From a checkpoint of a small transformer trained on Wikipedia.
Size: width 256, MLP 256 SwiGLU, 12.7M parameters.
Training: a variant of Adam for these matrices, 216M tokens.
MLP neurons of a small language model. Each row is named by its layer, matrix (gate and up: input weights; down: output weights) and neuron, and shows model dimensions 48-175. Each number is 500 + 25 x the weight over its row's rms, rounded and kept within 0 to 999. Numbers have three digits each. A neuron's up and down rows have the sign that makes its largest values positive.
After each neuron's rows, "fires on" lists the tokens most often at its 100 highest values on Wikipedia text that the model never trained on. A number after a token or word is its count.

L8.gate34:530506509491500534532515466545473522516525497511510544531413488472523493460534493495481500471507466502496465502519532528519485515463521477481486508487469503509498496560498517464496545456530502487482520492527510516552457514505421507473508472492510510473445488516481501487458529506543472493527476492527504544514496537516496511508507499484498532468487475478489462496456510511472470488526
L8.up34:498524509505528498541494491504504504510569496486501458497496542484490534567479538550479524490511486507496529458470477492504484502503518532499492527519504512491506543471498471543484518503476491490516504489541550492514456513495507504532532489467495529531505481498477495480512522501486519534510425535493567512504483510511512483521475514513466480510479520557513554508466486500503513463467
L8.down34:512541523477486523499510504486520480531502479528432514535524456547527493488474459475542480488527503516539462511512518495511453500524481453491520501497501527518529541491533540518485512500476469504498443493467484513444552516479502501456515522497465491494454527482525486538510515512491460474499515494513466509489514503530502489521504602498513501495477503515472505518514536489524497533538
fires on: "th " 20, "urr" 9, "ing " 9, "ed " 8, "present " 4

L8.gate92:506459455467513518513511510508476529485465506496472520474521463529502473518520506487533524508467501485471514515493540529488500512461503539488490490530515513479492467495501508482489473518491483459485492510518518509561466516481466515496485487480524496487517490508479469503544504537525490478474512513450532552493464514453469444472491519499432500522499512472506484498434545475509501483510
L8.up92:515476490535533519550508488463486478538497523517466531500543486501512473464499496489497526470483500504489516495485526510516490537475473540487482490508504532516503487465464524475545511546533477516489486537487492516543500515500503478508545509489513490471494505517491446452519473543519465514476500504518494523457492494458498483454462580489454486517487546458464483525464549490527466477497
L8.down92:506477519509482486517473441447501471509545548498521488512500518525461560521493487527492467488493525511539507497540455485516473516527523462501494524508530471540517479481506512516497490491500502521474464505481506506503551477516522483469543513476480514477505541502490512470496520478490496536519507480529478493492497500628537536511488541498515530475491510558514487496531509481506509516508
fires on: "ard " 14, "amp" 12, "ind" 9, "uc" 9, "uck" 8

L12.gate17:513503478502487505514496507475451473487534526525501511539511459523489492503438539495506530531522460554514506518536480468519462505500504488513501443521516537492489501522532471494509498509476500516454480500506504474503546509484523488504455477525541498540487450534498471508523517467504491489482507515531500511494459492458562483514506514497456487502475483514495486560484488517487478523490
L12.up17:515531493572463512549497511495505496470521510504531491523500503510464460470466480476495514487487498530502551518530514555530476520454512547460543480484515540480458541510523497472459499482501503476443504497519473491479492517445507492535496555504537484528476519553529475487492483527509527511514524499489463503515542518472531468479506462512481513469457503454487505490462543492459497519481
L12.down17:520473522506534498505503522512452510462534483539490517509482520501495449499459482490479487490561506482477527539481517517499507475515471509467523500487494468471454495512494506506515535525548522473497428552516512509535478530478495558507465495437499500517465463505499484520497501533501501485484500484469455496505482539504494556481485528488492448516481504535484498541520497454503526459497
fires on: "b" 15, "er" 13, "th" 9, "a" 9, "or" 6, "am" 6

L12.gate103:501497498453492463445518530525502518527480393489503512519460516494491472528503484467514478462499507433535475519526525487473514477512502525480524477495553514514546494545537499512448516484489484516517536520521489479512501530531496541482514509505533484534465494478488489517528518505508513530502494518478505510481485486486541522480498502544531455509487513514470503483497503494410530470503
L12.up103:511521509530560486500524498551535477477484472523512495491542508506439512520516476540505463443527493497479483530539512546491491495556477509525509487501460518506501469512501464446507449477523510477503508455516482491491483509498501489472503479514541479504483492467503493509503539492462488492448532505540486480463495472489475518470476464541534458558507532496476459511510519481502524472455
L12.down103:504521461494488499529512514495519520505506485543496499500499497478468531549525552497495490514528510500442454512496504482506469490488493460490524551481500504465456512487536502474500496478539467465524478525498442482565440497486499516495515515534496508501502508463491505479506511538501518497523497482498529492484540480504524502497456553498488518492515500517524508447537447471530474477473
fires on: "ol" 52, "ir" 8, "er" 7, "en" 6, "el" 4

L13.gate58:463555511479506483483468489486498500511519532545500482529482508499546512492498488468448468505506485465501482485495553524455463523526486534514474515532485517491507508507524458557468521511504484515526500518470505499540535494474466534484526488503509515500528513515483503458529496497515500450549483492499558515545480513509551481505492501506505502493494459497503517481523513495456526510553
L13.up58:492518506487478496451484497519489544480511473490486472523520511527473537480509560569489499515526553527473540533508443498532477451521511518488479491537512498495496517490536483460528479508477532499484502531474511522492490522514519470487500494517490498525523496497500531541488494502426471495487515512508485489510458461480505464505498490519499556526499493500485477462476526523531472498480
L13.down58:472526460522528499515488512485515510542475515531492501536460476462449485492503480522529503551485499536486501474482501525485479555478504477536526505503496472470528513485547529502479536488541491487478428493501476472535494468500502479499504477484507528490481527488497495516472509511500503486461522497502517518487520526537497488504484540517501502498512554535479522465526539528520489488520
fires on: "ch" 20, "t" 19, "en" 12, "z" 11, "er" 7

L10.gate58:468526507477481503511446530482470546537490486461463534522496521518477501505520507496518511473462511455481501468507514444508465504511487544492501473505463518506473515525485486473539487509506491500548482493511533524473488524469523487517515483518448529514480530492512526548463505445536512461522493467483480511501500461490486479508460497472486526464532502550508545532505534519503495498516
L10.up58:476542527472505537488474485507461513554438508434478521478497528526456543508452502507522502503434502432480475460500505457493500512496473540516487488501471555500510540526494487457524475491490514464518489451505515517487497529485479494480490506488507555492486498526513480520493512515512477501516489497504502531478488500524454448490491509501503518433492534515481511538518495498526528474534
L10.down58:535532537486490484475476492471503473476489481548515509488500490494493496500514519510523529492531518490477516533469510503481459526498506503497495512485543524463496475531465520515514542496513495505534458507479508521507484506507485483468494504505550484485526532515531492437571491500518497508478502484457505496494515508517498545438485532524532511560521495515537504501506500499528483515514
fires on: ";" 23, "; " 16, "/" 13, "0" 12, "0 " 6, "00 " 6

L8.gate192:538514528497489490481511488507509495485478484460485504472486478466576529509486510491518526518512481449478415499512504541502473463495516479479503458514514512503466512533502514475497498496514494496491507511544487513500497499511497485465484483558485467487517530525483532494510529509500508488508521536457504474505487525495520536476516481511504520529502504550569494516468478491455491497522
L8.up192:546525561493481503516538494496488498494490514484498521480476488482536506524456508510479521499534495458474437471527500524482475473496454498470473497509510517535471544507460494522480499494505497500519520524551471514524494479518479479456467485556470459451467505507465519487529519488478490517554495498481489497523495535537499510518478500538526489518499507509540526543523494472437476524520
L8.down192:475507501502494511464482487507476496502476518469466486555517486455511498514516502499500518483485476512515489504450517508481486514503491512500485491507470525484514493458465571479501485475544491522535542467487501546494480504521471475472526516537516511513547488561462512475535453472502507518498521497471511465493507472550498501469510523512520511490482545462475517476495493468454477488465
fires on: "(" 33, "ens" 15, ") " 13, "on " 9, "born " 7

L12.gate147:527502524507502503531515522472515501465529479525516526524491480510504506497486512433517510478488493486506479489509487492454491534498510461543494441491513496518501523525533496482543499501475499455488534511513516530441474483500536496504489499482477501543483485498551513530496514511516475501533481481510483564533509451459498524484455513520456466481501470478491523479515450496463473457492
L12.up147:471491519505491496505513478475484538495465471503491497497517497519505508508548498497552496484523424500475501525495496455492476493502475509502508556472506494521519530540567509526501511484534485495465510504506539490440450483508502522474527526465535471524431511521544482483485483516483469547479495552478501499519533517499480484519476507529489502503484517502535497534493467517488464519509
L12.down147:457477525528498524532489530485468505489527516459509515531538486528507500514559504521527535504534500492502494494532474478486463528503464513499467499518528526502524555513540476505531526473470462508499490525530503548500528524478513454552519499484495499475480511491500495483459501505466465481497489483481485452466492520457500531472477541512466482475482464496514478459458518541505495468481
fires on: "to " 29, "r" 23, "th" 9, "ig" 5, "| " 5

L8.gate28:493488455487512515513528499518484496519489437475514489521461536508578504486509517493528534511492484470545502508492512458474507505500470503470532500515495465499481474521505516513463524488474525432506504491463484509464513499511481489477471524538484500528471528477510515510498520465485491519507516467520510518540492466468496467497452499502443466480517502469526502506487509484493482516503
L8.up28:495486485501496526514478524501504509493486502488528489533464521538533497494493529516536519485479459506533516508513519471487514531516489497499481459453530488483542480519498503503482501486493461452484483518511477548463516519538455520503452470509462512510470486508458481477517452472487492508517509453473455487515493481468454500488461508469450488521512492464481498456504481535532465541448
L8.down28:507500511522501493526436500504516491499468512501504522510490530486504493530482572550481487448489461502541523501524486439525525523521494504466479493470532524472456500501453508505519509468511502474526505539493470510485524508487516442469527515482472537457492471549470471477474492524489499495541529439440512476504483500521442510484484495468475537500527518526511493480487485513519469508492
fires on: "-" 17, "Car" 17, "car" 14, "on " 13, ": " 10, "–" 7

L8.gate128:484534495515500531518542477479512526492460496457496519464523533474496486495537450521533481502482557488522493496539466517499489524512514475499503512504467492489479530492521543499464526504453527496532526478453527516522489508524531497448492456504504469529537485514472502515479540500507511472527512522529517535501505504469517513501570521500498529504500533507479521500516497496501503521507
L8.up128:521476489531491493503487539527487482523514448502502497474507487481457517539519504545504468490481529479522485513477523532507497495513467537497480525460527488502478520476491486482473530497490518461516504505492529550520466499484507483531510515481493496473491508467526529512472513503514502526470459531546524511517495513501538488495554496502462484432494473516486482513521490500485510441533
L8.down128:555485529509518532475520503497493470515530500514476496513477512550479513437512501498484497464468472479500521510474462471499509484493548474486510502505483489497493500454483520499549521501456517505535479532448515537484532537507476483484534497518452476550509512529512449532516480504518504482511529522487481518456500526521518496555496550523498472507473548465481495509432523541486471472480
fires on: "ing " 25, "school" 9, "100" 6, "th " 6, "week" 5, "works " 5

L9.gate137:483486521483455494463489534486518470476502471492490464521500461551505499487573513527538536523476490503483477511470487534488503490460532439519490508504500421498506551491506466493510509501503500448481492473494474499480532486441560527463517490498513490555487501494473507564514467499510503500466508467489489465479497515472480538548541519542498446524480495504472477483495506492486516550453
L9.up137:523481523488489483522473539571533514526488467513508465513498514506487511495535551510500497546494498578514471510502479514524491515490529495513513480493537468540527532460486447526482522537502507471525501490494466502536504515498533489532525485509507502512526496454470536510497475513496535530492479492481485450485489482501550496508427499504492495503487484494491482454480482477518528458477
L9.down137:517482522461501478540455498463503444510453457518508479522518516480454494513499526532487489512498502503509507497509487498511492465490488521481483514518508510474519501476487465478494527506498515512508471549512481455541492493498521510475503478532535514493495527485508517503475527533506529520501516493479475450473493473455526504492509624516559491499453509506482483532546490500490513470494
fires on: "they " 18, "who " 17, "ers " 9, "he " 6, "she " 6

L2.gate163:510496543506490500515539512429535515553513435511491483481500516511493499505499533520490457501481471461476490505474483495568523497474512527508532530478498499524527475499449482500497497466496519498487505465519494501471482461511473533473521526494454498481465455520482495529446502481502491453483505512464510538516536534496515502473438510538481507490489467513505510517488524478461500488484
L2.up163:485481482519472486491559498481508481537480484505503509549502449529516486484569490505547498464471505537509517495493471459472488502520476471534515505529492507515506476434452482512494485553444503538495500502448473452494515494515543532449495435488506505540513500535505494509488508477487460478509521528506569520505472518496507468478460499516481481513522471476511527504479509523475475514498
L2.down163:464492468476487515531497459533524538526514480524518483541513490523494490493540531458514513512531496507472476530485492488527501527497500482514469516489504529440537469487495503480474489557478497474518561451501491495532470519516484484547513486516514490492471519522499492510515495528473445516465505502523540456468510496472449479494522552464521520504486523497455507453518492475494505449463
fires on: "/ " 42, "il" 12, "Associ" 9, "Maj" 8, "Pol" 7

L4.gate162:490511420458537511482482525499486522514536527492531495520492462538498541512503544522520552549449477526501476445484521480507526491502487519549529547509531477539515560551517486511498518533461487489473516512541510444513511503475537520512458499521499487508529494487510497487542516488485492517480501421529569493532497509527509530491531455484497531489509474506530522493512521481521505480506
L4.up162:485475470471521502479490454525469523545500513510477512553517516482509510511527544476494488577507478510490498489488520491508509490505509502538504496513484466541493483514535504494520533501447496494478474488519497461520472509520514527506534498485509497474495499481468491518498513502512503529455502478522527507520459495507453478457538478533488501520513485474519525499535507500488506495489
L4.down162:518477463493538491525456508484526495495548546473467488537487492487461492534508553463452528525503442511521487516489526501514495509493473522552531484514506493503466500487499490464487524524482520518486476484512500458508478499521545532538488548469515477463518514459496493511538502510517471523457508456521498479536489531540503524472515468503518490511523512491511552512530516509512475491490
fires on: ";" 14, "York" 10, "Represent" 10, "den" 9, "Louis" 8, "ford" 8

L14.gate117:524478524512525480509514490524497493491511531533481497468484473473492463473509511453519510542525509490505490513536509540518516483527498497516469500499512487483504502493524469570501469518516489474535508491460498491517472472517490463513470519530496508473537498499553509496485499496473443502491472508523507492487494467513464489550562416504528504495466518514488512481537509477500520442467
L14.up117:503521524503495488501515509495454498488493497490503480519485465535535495507440430517498482501490503504526464511511499555516457510531484491511510515474544502491479508487500450467497488511573481479556466490474539488489482517546526511484455487499516482508479501483517492476509519516479478461525506533533494494509490494475450484447494567531512548496468525503526489529504527532472518474519
L14.down117:516510480497491499504511522505470531549543480509486491479464533496491519494456533548498494504519509528471525503487551510474507479496502474500532541547465484495476497492529523463501470485492511502507465451505493470463477472488511510502476544487524520499514527490458528493516486529485525479494513487489494526513478510539506474483504436485512522519529472558471496513530477498484472506493
fires on: "re" 21, "f" 9, "at" 8, "n" 7, "af" 6, "in" 6

L14.gate230:491480483484476495469497518517480530513479485466504498445510506514542509513483497439489502483521470507485482473519523495483521511515506517496471468487510518541463448500474506494488490494457472483526499508503526494523541528459528451482491482508507465513500573436480525495515474468514517503517528522486485492481484489480490520524439496511485508518507494529518552467524481507487463471506
L14.up230:510496493490502536528479476504539518466484539493519459527444546542501429459496525474502496469490441436520526477509514440508516503527526540477480489489464514499528509523494495507526493487505539500528495469455482544479510523517490542502521524519477509495456557540515477506479488500486500510489503500464510464449501529496469532497460516486455510494519503549472540528497453501482505516486
L14.down230:499490543528530497503474475520493504520501508480488531509501486516507482484514456463498557509513518515525499509522495511475492497478462529468485459517476536443504548501519566536523479469538433506507507531512460483477568539495495502486482530531486524502497494478468494522477500473525478488494521494479521497521527499515512476461450511464491548511445521500479489543496510558474470473493
fires on: "| " 33, "on " 25, "/" 13, "–" 6, "; " 4, "to " 4